config = dict(
    grad_clip=1.0,
    decay_fraction=0.517,
    decay_shape='linear',
    final_lr_fraction=0.1,
    steps=5234,
)
MLP neurons of a small language model. Each row is named by its layer, matrix (gate and up: input weights) and neuron, and shows model dimensions 80-175. Each number is 500 + 40 x the weight over its row's rms, rounded and kept within 0 to 999. Numbers have three digits each. A neuron's up and down rows have the sign that makes its largest values positive.
After each neuron's rows, "fires in" lists the words (lower case) most often at its 100 highest values on Wikipedia text that the model never trained on; "fires after" lists the tokens most often just before its 100 highest values on Wikipedia text that the model never trained on.

L11.gate148:470539537425501512515506453501566564479465506456557477531499471503507382490481488536496472491610538489480499478548532488518520500532546499521632509534482451552479478479517410522535565515512528448474473549467499482483457528432457454480522512399529483532481497549530513511471525473531541574
L11.up148:481536573442510445516437435546502513539510500464618501553505521505540510514533537493475456518524534567453471397509476530418459475525490494501482545468505494538489559466513441478524524495494575476462524505463534553453423520484494387510527516549497495502567518507554544567535493518574506608
fires in: "2025", "2020", "2023", "2021", "2024", "2022"
fires after: "0", " H", " S", " s"

L6.gate245:488565501517463505456442498480523491560510425585516468499524578393481490477448468527420535476439499493484519541503489476533484460565539487490492457491511556516418548487472448446408478453550436536468462545454467504482511549503566525504483518556485527502490439432530504523529596531479444492
L6.up245:556588452423477491528506506442581465492542495506502543481543553521485496494543531470581477494529495455498599523493459475470458561509481559511420503575523558531492500490502543497497470529514448505486455519538516516480471552562537583506530529520498515462483527432557522505463476431574516481
fires in: "in", "date"
fires after: ".", "\n"

L9.gate28:513512506518489459439540488464469583544488545540524510532531541446510523483454533494498466451507505521510550487484502454458541434562463531516516423476453438483448433504557475500498472464450501417507450507548464492432473463531481430487564566443515500531445501456457502439485546495553497550
L9.up28:468465456488493442504520496467470488487552507549493467486552490471496470473460468451451490458479549532511578470499484460408473499544492478558513437496464465491462496498553468557501538465518550497497427475465547499514497552480524476584562562439463482530438523442396411477517524562549508507
fires in: "in"
fires after: "\n", ".", " \""

L2.gate296:551421542528475551473530432447559475582503531510460566502491493510548471482435422462563479525498544502521413496509492550502546593530498495601576493481502532490474408491522512537585553502508480451505516484538539532541530498464521523480514437568526450539491492420481523454476494508584509454
L2.up296:525438500543476418521439494472483545528515476484435533418494491551499517484531540492535447509525534480503460541484450480514499531461499560453478534574466531528501504512536481514537498488500463447452537421513452491563542418452552554479488479453492403471526577480536499480496530535495484472
fires in: "father", "tournament", "journal", "institute", "journalist", "grandfather"
fires after: " j", " f", " J", " In", " t", "f"

L15.gate157:489506479492478458551498442527503619460554523471501526426527525466571463552556521510448459503572493510485537412524486505545496487493501450509542500511478479586527472444447492522437575468555425550497539505507552520469556532466476479410539523492496519488525525488509455418519517498440489435
L15.up157:555519491482480588510480461454561515475516502493514543499509504515530466451534473558562480458497514538479518522491437494494523464483528432590490534511505485505391427508485555435449528543483418512492519501498536509497448536623502467526504570562457498493558490498453489467528508525488485504
fires in: "the", "impact", "effect"
fires after: " at", "ff", "uc", "p", " is"

L6.gate248:495510518491571590532534445507466438514518504557436425485466571453485476504507539455464488440549477524421467578515540487546494548483588465556540447519572487513484470443540503558479492549499522498479454531513491483530562514549468503528485492487551519491557516527581490567542419500523502542
L6.up248:531450464513519593544489459483393427544465541546467444474542514470507477468482478520504431421588468504441497556471538531473544546464499478539539511462539492507468428437525425534534439529501475478512445443496423518517568578507443547481435433467534504509595468482540460494544432537591490524
fires in: "was"
fires after: " He", " he", " and", ",", " She"

L7.gate364:522463445485474439498497459448526522560524573419535466501537508451479467496485561501434477518537535409466449459444520494536489488518457508482523504398528545484488520412459502509476427511479421544512514488516481420557520437537520518488472529546549462570467501480483409454509452527528477538
L7.up364:477561506475516528471592486465442481524544469488492484487538481445501455541498518488465495494416542479441450503452457509522487473543554512471496535582576441492580492453537490526492558446558437469464519554494440487488514451469432486498480399466475495499515542495508390503507513541445449514
fires in: "in", "after", "paradise", "jane"
fires after: ".", " P", " A", "P", " |", "\n"

L6.gate96:526504439512439539515465511477470497509474514600576434486478474527433454440506581467504484521542498542534471476442510497560484427482434530584469541556548480551525468484525490468498551556470488486417499562472490436444577521555503529486480450474468517512504490577506551450565515529519503522
L6.up96:484501479499508496476526495479464542484450572540570481447496496530458477447499554454553490495505477582440487466534513486593468367511485514516496513524489503559497474513478479526513551487520470527448515554503509455494514512508521566509475423458596552479497517586530519484610522593445475539
fires in: "would", "may", "could", "can", "might", "will"
fires after: " m", " c", " w"

L16.gate26:427502489521450492526473541513464559526575465461453512460499500468470503417499458531498498488468545469469548464488542490559470464579528434530538462520510509482458520528502466468515550498561486432590484509462486515622449407524522516504459478581479468513506495533530475539477511530524543492
L16.up26:504495449503574479548512510477458467444480486518466464606539468502504496512500550448489517472459472492466417473535482533493468568537499475492456488455523510515450471514463466511470600473532525513381496529474451487555487515521538553553536483598529544527523498501413453524544479526518516479
fires in: "the", "these", "this", "it", "new"
fires after: ".", " the", " of", " The", "I", ","

L16.gate39:478485472427526490513536508450517529485529538533521467446493479487498517471412524474455466517498554470436444509527475494510522430525480542484502496547514532529434491406455466534524524489460508435483433515531490419421525470485580555495489450492609498530484429509528559542545432473445541518
L16.up39:491484468440491493512507511487494447423480535545495482481417524537479486405384485496531502524548542484496482556513486449424538443512509444532509495596529504528485519491395495460536513495430538481502474546493492482411492490508476548510605486488535540434542458535440436447496540504443572537
fires in: "would", "to", "could", "did", "does", "can"
fires after: " c", " d", " do", "ed", " m"

L10.gate10:433508571524464460542468393493479463480505507529479548496524493486507559508479532381454514468432508430464572506472505518424497530534568478532483514484504542480566498527429472526505469507528463460495510514531552518500443519507481476525482427543456461523529462435496511522564540398443492476
L10.up10:493502438504492517548552462502506503454576489469560487512531538454546482502535522546469448495573454502493504494441492525500540512553549500460474520477488468519540426515518584556461527546486475517522541508451510510498521497480491490436584462506560479462392528515572480504453478535498565463
fires in: "best", "portrait", "bands", "band", "guitar", "chevrolet"
fires after: " b", " B", "u", "ra", "r", "ro"

L8.gate112:452514471520595426503471523568527517477470561492511552547525490566504579457542477524471478513536523491485482485500495547460445469520583554502554495568519491490452504499602478550472516485468548532500498469536483507452502517513488489514575557391430505558541483473507562525503464474449555486
L8.up112:421476497543502444513490504459490547481453491548559537567495503499491513497449494438514446458526538587457429522506544494431461507481545494478473460469546516492440485540553507555475507455527458460484540488509547491482460503559519498436491547485427485520568487501510488488518480522428431498
fires in: "2023", "2025", "2024", "2020", "2026"
fires after: "0", "9", "o"

L10.gate63:541507451464481522523494551551471531535491436461543492525548511542498456489489446554444512455523503491479515519448481452545499497484467534529397488521462519568475494434460496509469512470462488466532436479518529441495594488492524518473523434501543509528545561447499494492469517535473377474
L10.up63:538490453472444516571484480600514519516544383503484493512532507552457483433488485488459459487479507508437521498448509510515464490471455481535436508597496470555484526469486498469463462474485503483501463494453538422434517529521520502512516492519487527518511537492480485535465545486482419461
fires in: "in", "to", "using", "uses", "by", "via"
fires after: ".", " us", " T"

L16.gate345:483514498515535545533507535501478473453486486500519489485491556518456474477447491452490478512489530558439512501485511518527585521482520497517439520501551457529488485489531539557529487489543480482568486433506483482557484470524543550476498453552434507544508515525506393527550514505488480528
L16.up345:501466472456553550487450518455461475450477493525474495472555431529475571522507584460509538471522454523554493451526566492530425494505474573492487451514504517479495511500510496487535474411557500474461505450468532523578499391453528525543531497535451520515560450602540507478521360496496525478
fires in: "he", "who", "she", "suggested"
fires after: ".", "ual", "ug", "er", "at"

L4.gate109:518548438480551528492523462531514491513493574549499532508411453500507542405517505530609499520495528448582524493495584473459495426455502512551537453522513565545526557512523472469486561485434484455490505521493521499463478440568514497527522488631548468478460484509548541458499484515534510499
L4.up109:538541449476532558494525502502539467454415448546533531515465499452573497446522468510619590519447529482567548521464531451439499425471488459499506491528529542516473563508543502539490480479441546405519520485517475552517488418561561462469513504614513533511443513519474544484438542529455479478
fires in: "research", "year", "near"
fires after: " Y", " n", " res", "es", " app", " p"

L8.gate91:528574522515538459535491537454524504586556488508509502469489470515489463488498387483546482489531525496459446545473506539506529497488500536591550495486416471566539520442396513569517540480481496484562484549510553478488479506491530488432502530523492451540546513495500440484451541512619541465
L8.up91:542575499466520525406511552535526504522523507502502473492531465487498487503446427576515534493495440519462540498447587531476464535575452529542530441559474483501537535430506539563519471501458528547501511518495499474521440469507500480498478465448483493518488517469433519503493449473476503478
fires in: "one", "on", "seven", "2015", "eight"
fires after: "2", " O", "O", "v", " e"

L2.gate73:517447439541455519524523562473546491498547600518454506434515469476423493438452490446524529409518475526457487392506478508477583525448432521499527523528505470543523608500481412465563498553517497493508498493482510538511435513494490491534529461569483556521497477465454461491485446511573447480
L2.up73:513526491472471528520503506482598504544455567549479568491524476475502495427471485512498503447465457506447471456478432454418526552512418521468515555513521454474523590541495469494578473545563479476519506450506527504472420547477525514531506490545410491524521503431478487483436421511547436447
fires in: "in", "on", "online", "international"
fires after: "\n", ".", "-", "==", " |", " \""

L6.gate264:524529481448531507496520511488518479525461500583573531555536508472493448508520535522520546557505583470587479468529472471457511514499504482483487545465503511468549506450549512498486486526502521484540488493504525491523469430520436463532472460548584550546428451522527568521571496438514465518
L6.up264:531503470460531485573531497453548473482530543587565457496525516516481509566536509477555600537500553465511464555594535426441504518521514461502559520471502469474531493484497507476487506542518518512471489502495505519548483497461430474527559493525591509515420502512534532565538502500472504522
fires in: "research", "children", "personal", "buildings", "building", "child"
fires after: " ch", " bu", "erson", "es", " res", " p"

L10.gate249:519473487518529468593454514478547530492545502485452446488463500487532459529483462516505512475501562538514558484502461541548472475587477588476459468533594507463432546597584514538479502493511426513435482537396588528440459475566418536449528529514492496441513433468646516521495451469519547451
L10.up249:489520475502502558513489459533513510524442571483497524534452444557503457493528535513473511500531440449523493457478499509489501511487445530403453492507519529468502491405498463544494497500462454528470448584526448493504482476502531455470489527434443489452475453589454446503459446531608401518
fires in: "small", "military", "miles", "silver", "smith"
fires after: " S", " s", " m", " M", " A"

L9.gate354:514472540443450543437431518515544474557437513537441479510568516423502526468429464554407610470498499501541510511527515445505529538528489522506553474537522446529526490521439533580443547504474514475447464548511491498436505517532536470456479579550547460498559462496569431504452459515457496515
L9.up354:538535526464480556451507579560502492522513471457447505456447520445446540494480552445567533463546483496441585540552521541544379523509525509432475474522498513503516522541542552497525478499515490502577460516555438555453459534510562465449553528520472497485560494423465489406492526538489478497
fires in: "be", "located", "released", "too", "known", "is"
fires after: " to", " loc", " rele", " would"

L11.gate51:489503501472494446500484508491466509533495490547508419457535578463468453516548406475528502584427495446462514519474531481455432542490472579422536538490613459498517490495515584492525515586436538470504464500534423503470529500504477567480476467513557522525484456498516571438462520474529506569
L11.up51:512437491505578504515478459492464515484525520464527538481506558530437445507507523508481495491467508514530544508467487545482460528489484548509572532516531566516491515524462562482540490511522521471505418536532493474478456427475522523418525495455489542516471497493538394461509446569547467464
fires in: "both", "war", "southern", "troops", "star", "cross"
fires after: " st", "ro", " b", " w", "ou", " B"

L7.gate300:543464491511479564501516551530510598488513517600559459498490535458526449476427490450429484527444522530521525536581547538514443434539461439548484472493487554513508536544433457499475499538504537552517440556441500477439493511574520443488487499496516471457393484520523510497426504485513446462
L7.up300:520484462462472486512510479521541539519445485545409547522556561559453486466484469591468516460420449503581496474450464512526407461526487534498436537550472486522559600445498498437439466500492512512486420433492458433536469526489551552599505487500456454591529543447434522489526469566530468498
fires in: "in"
fires after: ".", "\n", "==", " W"

L20.gate319:420479489475516469511495562526497488499439433445553452429498469469463510492441517540480519479530496523457509522469495478483555519521448492504441513553496529476453559454525501440514441484543494453470432486439457508582490465478558485460458571497512422576471498432564464489459428535517497469
L20.up319:471493522429477494514559490534488490570508403465451535432531537499472471476466467449483481482508491466480567537440491493495540493469472528508505499484463512446492513456522520491528512503562479548469515469451446490567530586472513516504546522507489447532484517467489433480439567452554510475
fires in: "in"
fires after: ".", "\n", ","

L9.gate383:533467514530473504529521446404511528502530543567489499506537473497532487474468537524462458442443488475471456477474412500490469427520387500452487523472467548525507448527461485428526511462461483536512455503517480498510493515505457552526582475446486466515451493430458506473609546533497545551
L9.up383:465506509477465548483464490504453522522492541547453506434504441449475452518466521487489547490436497473517510493450523522537474475521479527493426514583513457509514444519550460525512499517527510574491404485506502515495447495510521443559564494483483475569543561470422498490536522593522488520
fires in: "in", "international", "win"
fires after: ".", "\n", " L", " w", " \""

L11.gate306:467464507466520490501534486406487543508382518536489593531556548479433534536538477455528490488453459518474473560495505491489478544543478498492500478538509552468530523515388555521505490560498559428443423533575454447473399450495494511487399480540410502526604553566488466502481484510492506540
L11.up306:495455513524446531470526562577518495515468576514444592492476511556516537496532471491507492536461452546508460531518504532554480537531499481499436577550445490442520479460570569503503481577497535527505521459430448526533583477457445439502451485515474499492450510562483492536460495407549531499
fires in: "with", "against", "like", "upon", "via", "including"
fires after: " again", "s", " up", "ong", " l", " v"

L10.gate149:517501485545491597516502454532439484493600534486493547513435495475493534483553466441440466490471601505512492514522411545484490536482511465518540494479464534506473509564540531531513506462489436509514474525470481442537525480458501524461530535559493607507485519500535540507570483397529526488
L10.up149:461557520435522574437546482524501499486516537545422531484440515430543531538453547547501460552401557478520473528489499451525526522479527567481468488508542430492538516505519521519482480537545470505474471565467497460479463525472503542488474546565491495434502567537503500486514554396493540465
fires in: "general", "republican", "bishop", "minister", "politician"
fires after: "ubl", "ish", " gen", " Gen", "in"

L10.gate170:469545489555461528493504473436559563495443469626546507455520527524413461533505515490399487512467445487473577481514564403513492520485509500407584527520580567492535447535542468481483502517507493470548534470584501526514455557560495460452519499503522499451472460563512522475464504485551550574
L10.up170:442529457492532548526534457471443513481536545470520523494497543596423467425515468535528479511485506455531507481524445469494467483506409463408544503508516569553508558476565518469540548501472467560456453493402526495529535542517477456536522513506467472511567463530520544525507539453545549439
fires in: "northern", "way", "southern", "when", "weather", "year"
fires after: " w", " st", "ort", "ou", " W"

L22.gate237:457443498421479503461458519497484520496475502598518457488510538460555567457453480474514541491456494492458515507524530486427541477483517446540475486494520557465481434506445532438498512417470440560467462490483420443495472484435588521513525569534468508560463523482496487482468481520530456529
L22.up237:465550494458490498435459506484501579503470552502443462548437546463515512567504501483477593512538558480551557466591520519501538494543461521455528489441483464463494553573477544434502553516490536539521605525507508436489483424433569513475559586476497523515462524470424484452546539454477508549
fires in: "the", "an", "valley"
fires after: " during", " v", " V", " in", " of", "uring"

L2.gate40:476560426537480568555480448488520512512483478569554405500531472566518494472463502513477491531564514533432545479479492507464516473547489562569548507503407514492558573514449449454541478467485528472437489528517569523526520601485439519514538496467468544533473439510445474490527544523509468455
L2.up40:554465512441439489546524544507439492518503518495440487529558494466475518524455508532490527450387487500415523479480438438528462510548447495538450542424494497506506479508442460426475501488477550453525509452440523508550391525543541496486525468571486457551522508477431452520483480550597531538
fires in: "in", "international"
fires after: "\n", ".", "==", " \""

L6.gate31:536533511509528513562503551514486525481425553568505467477511463485504537562452493513555477533498419571505419514552481595442507533536443528509543480447538471521528492493522505479555418599506453511442504487513518499541506505455496485459512516507516444542540443482509558473509496492476464403
L6.up31:548480513461490530573583459544511523501489426578443487503554454536464531467464504477508589537482502494524504476470420461526397518513520499564511520452557468559484521605422538473540378447488503502488467430530536511469468558506421402475528492581564504494503537514515545500466545476490500505
fires in: "no", "one", "front", "division", "decision", "league"
fires after: " |", " f", " O", "|", " the", "iv"

L18.gate6:565449460489453502498472572475491470491554515537420469420491542467513537546538524467487504473514483401509547503470492451465475456498443455490582483443529543526510445433536440506486598430607536559529602600458522452465561531494542517540471508512479502480520467538516491411526505464503542526
L18.up6:510472431559552541542402507523467485483499508534490507503498479585536534504509435476597495451552487543498495479434571530523540481527466464507490490502477526470538577504493524442497545465536459486424539559506486441560386582478469520508474527534518573518532461508473505498488498503477539512
fires in: "the", "east"
fires after: " at", " by", " with", " e"

L8.gate183:471485547572509494461451509500550475516563438508521505504499450451490533515470515449398467485538561487469566492467440512513440537510517450525508464475556434516493502419472507497463544481487490504481554580468457538507507519470548423551464452566583491505559499407501428509485450526473554554
L8.up183:467504493450499444535382552498516470469496457521528451546487424447442524473460491474436439561523531452482544462516567500534463478477471484477474452510487425515519466457484539523447555505455476563449530503505494526549524499509596504492530497534531511542473539510542517483525478553586521523
fires in: "it", "transferred", "conference", "attention", "attendance"
fires after: ".", " trans", ","

L7.gate107:519554454473556545577433545522537494537424531435541454491433484523480478432523473521467431508540569531462507506466480533560490443514466482470521460497465500481493533501471458391515492496473414526514483517502480453520413556550504568541473503454507502557491486476492528568498456531555506510
L7.up107:515528500537517505495523491454538486508527521501502524484534491501538467509559570491415563515431529489557468445558518499526459497517496511442452554454546443490520490497550388510503489526516533507480499508470433526515575595528511504537498506451452510515446476518473470495569436386468548495
fires in: "series", "listed", "album", "list", "film"
fires after: " l", " s", " L", " S", "L", " d"

L14.gate337:501484490481535455599479542510463511532487482490469393523390519488484497500425490468439530524470457468474430532519515435540499592526485531472496542532509549575446502439513550497453507537497487471521553489499586502481454454469485498531520564573497571506510525451467569443513501436515474494
L14.up337:494467387490495506473554547518427437519559472510467490436549507478522510489529487515484493535534481489559445514458536542462562572549527499572504490557490398505549487463529491492483464483539511524498522478512471482503498438460488501464559471526526507485440493549455540517469532511490544525
fires in: "s", "its", "band", "they", "their", "bands"
fires after: "'", " b", " The"

L8.gate55:509517521442509588469521500513490475531559530495475487478509509450469537522495485490434549505510503523425503541488487497453544515499501540560540479449427537516499514438487494460581493439445460507583535474537550436451547514476499501462446529489543465526448509426477552445483502473553413437
L8.up55:498512491447460512449541564548533450551512519537445480469521517500483481446446565514442503504447451520481414469465513495476460474507480565525541545549491552563526561486548508531527494440488500476493512441491516499590512427466517536445510540494463440477496506535484510428505408506490448447
fires in: "on", "otto", "online"
fires after: "O", ".", " O", " an", "-", " |"

L15.gate191:560555506521479495545505488623468498545565535484397514488544518526475508518452546476483543463517545507480452533519524558535546533444474545466620519534489473498530539536545553438499459465446435503518507452439462523508488458421465476511448487493554517496504466482444473589542473492572520506
L15.up191:494483551474481478487479513521502467505551613462522491506449374540453532530480489463500496447543480516515503524484489548506540408542553484551602534516529511465467574526530436540546515503467458470550448501444449560490539475438487508522497486462464439541499507523532564526583455527535505469
fires in: "second", "third", "first", "fourth", "fifth", "sixth"
fires after: " th", " the", "ec", " his", "if", " four"

L9.gate284:567476450407441527570543444505447487544532510517526481505537464504433525440490495492517473467546413530459514476477447485511500503499478526494477465566528456569561397432497576426517447579505516489492467544575459541551541531481501491424486463471519542435515535507523476509465451526481467523
L9.up284:506514503527520466539514505477500478607530535605449499514623559524457511484412558478554540521534504452477525416429480501499568504496488430584441478461507527516490474497490493455459539432509534510478483548464452489405519462468551524489511466489554442501519476459478499524625501510536558460
fires in: "would", "could", "will", "won", "can", "might"
fires after: " w", " c", " m"

L6.gate208:481440503456538552462505603485497526504529514482484479374518491477411501469482509483441498473395490469471488537467445483480474568444537488518494495464535529538456478438522495468449528538421466460402509534537477468495522511457526465516398494513492451468511478591529556443494454493500508511
L6.up208:517549547469495526516525547469488495527527481463470524442571525536507525579510516483482544510439448393489516506500540508544531646557542541527477468522553518558506518424497512439452512527526472449444460496561479456554536515524445499455447453476580475475499491552490503483523522474538461409
fires in: "was", "is", "became", "also"
fires after: " he", " He", " it", " and", " It", " who"

L9.gate210:507547514582527480461522555491459451534549550504425507500469472540459523537501525542418465459499459570521543472537578476496498498539432516549552450489481514443472526469472470476468475521525462491487456496501515542479583444394527492482472526551535433561512505515446508519579434507601554556
L9.up210:498519542556512506493483519494545457468535507587523493522524494537490502529478469574475495477509538507525483509546553503532588450476589464509499512470485482368467513480441550469505470444510440515453437452482521536465540496450503486486506484444513457485553547505478518531509504505449506537
fires in: "second", "first", "london", "third", "fourth"
fires after: " L", " the", " F", "ec", " th", " four"

L19.gate199:506516519487569487502531493438502592540522502545486511475525438517533468476478540491532480547482436432499500522519574474449501523497453546505531567492441531468514492505489511489480533480438485464502496539441461505511460486510449492548549471559601497610484443474494505486545483512558461518
L19.up199:528521542540544535556410479532486454473474542468429570471517507453524520507460452491481500550514492498417511438468565511413482439480434516491548546527514479504508475484444484431588547447520469515471497563512576519530506561508537517489489502485491501557536473553474459475477531494532530568
fires in: "the", "office", "star"
fires after: " in", " to", " of", " O", " In", " St"

L11.gate16:434538518459561463511505483590463476513506476572483496510509440467492511539505477550435531429479495534487488473434478459502532484533476492505557553523456438495445531464454470514491501555596500506454460496521532446461411574500544533593503556501488581478452570518528525511484458559510495458
L11.up16:530569502499563520545442469527462495361519467526503525497511495480507486541581519493550511526432550479508587533510531534499521471504483487437531452484508546502392522473539435462502469512490497454520522506447499522524514539459505498598495499532516473454435551565506469474507611498444483504
fires in: "in", "during", "that", "inland", "from"
fires after: ".", "\n", " the", "D", " D", "-"

L4.gate170:475495548476475544426466526535519500572547494511491439455521590530497492510487574461534540524508499556468481407504424454514498454562521487531510514437417475490545476473435455455593525484484497491556503507515524510442537502433505501522485553502480515467469472463410504461417469521415527512
L4.up170:488531572467473598448517524540421472571586520459533457454510526531552487484515540449546492502466546504489453470475439447474490519541441521508503476466457530474454469475467479460523571516543484467567544484551474524476564517551450494482510550528541545455453515446488469483494538565508511489
fires in: "s"
fires after: "'", "’"

L18.gate117:472570468530499557489538492493487481543433565502484513464552450522512507535490488511452484506573527547508500513492536473519537496559551450518518453460528458473488572518448495435432535483445509547462414591488459460515487576494536478543485439475493548531470515565576536496503497485491502531
L18.up117:504451500522597528548485473461562460550465490559474562487569527473485495486473484540535477457593512503568472502428489457536452477431492476416515483505514504502511491457470556477498480512528516453592499570583479476504413564488444477474544477504527453524486485538490575479546503524548463509
fires in: "medal", "tournament", "summer", "1960s", "damage"
fires after: "0", "ourn", "ed", " d", " med", " s"

L9.gate259:523454445523595522570463480561495505508526544499540532519488442505540519459438459490431471505521465534530460471455544558522578507508492485556505505529515474508543451464554494488485496567510462521518538515463520463506540508437570564502511529550454512572504481495534492452510465517501381509
L9.up259:545507450535437477470516437521471518478561551494497563457536515495486538457518567429408513494501529518489471504430547481470460564487483506519504486617491468518515494524466498519516468538547496469519460526516547437501455546466574452420518510520561502504512516486448490458549618435479428479
fires in: "title", "won", "bands", "band", "wife"
fires after: " w", " b", " t", " T", " B", " H"

L11.gate215:501501488418493481556520562513543473512524527597493499555526481490523499549533454492537530374475487556478468511438515398477523534477488532463437474443427531498491512436482516505518562497516524485469433498528530474483455467446590481507480467501502433528510571466476442465507476567526557490
L11.up215:419490459507543439545561500490536508502551507500584477480498475511540547518533437465516551503438441549483467517482428479524492489517460528528518584479558498545411470549558487518495507426531538489500457459467501392537433524501452542523500481558501430520504524525564419509515499498459444457
fires in: "in", "on", "by"
fires after: ".", "\n", "O", "-", " B"

L9.gate87:438467534526551469498453479502490437508532509476487461523494497460435425473502514480475593561514471558511429457478464478435406491552458470555515525432485472538454475418495464407482518506515509485550507525495489500466520519451501451490438539557487440517416584471485419484493473476553605513
L9.up87:402378485467538442487492540534425432518603537532528567590596505517479463474525513486467531537491532497438538487496523485507494500534437513538517452510497483504473488462493423471481588472506547452533557547486518481452507450502475485513468477469571471526453482470546477523521529501506480450
fires in: "s", "his", "her"
fires after: "'", " H"

L10.gate31:529599400485530490521512458491486529518505498478479428463476544558514530473462460494539524490541516493535544526496516517515549480493398545506491460449470443524485514435463539502549475478535458556526462472579518563505515487510535507562516466483470396447466523420478556452556503497456483527
L10.up31:528510471528553507541449477555494488546507488514490417523479534534463504510452620446415514503515496492476532535435430496458554493508486452408574533515519492580445411461528552406477517484564506543446420492504555527463520547523516535468536529505531468451434400492443494499485566497419511473
fires in: "would", "could", "might", "fight", "fit", "called"
fires after: " c", " f", " m"

L4.gate345:552575486435554447493507543486494462507525512545524508468556492478504533496410410524493538548546502418507429529486480555444414517532523468517439460458508495494534542511526478493555517551484522476480541535470572492453441537487504488550460466474508464575529551493491458578512455448483466530
L4.up345:540511457564487510466512465474493520536490541567503483512480443457467484412525468506386516545511444477472448546527517524435411448522506394580453501486530492450554559557487485529569481506459466518574543519516587454539462448461493530443537540551514508524472566524439475517408519516547460483
fires in: "north", "association", "across", "assembly", "cross", "south"
fires after: " A", "ro", " n", " s", "ar"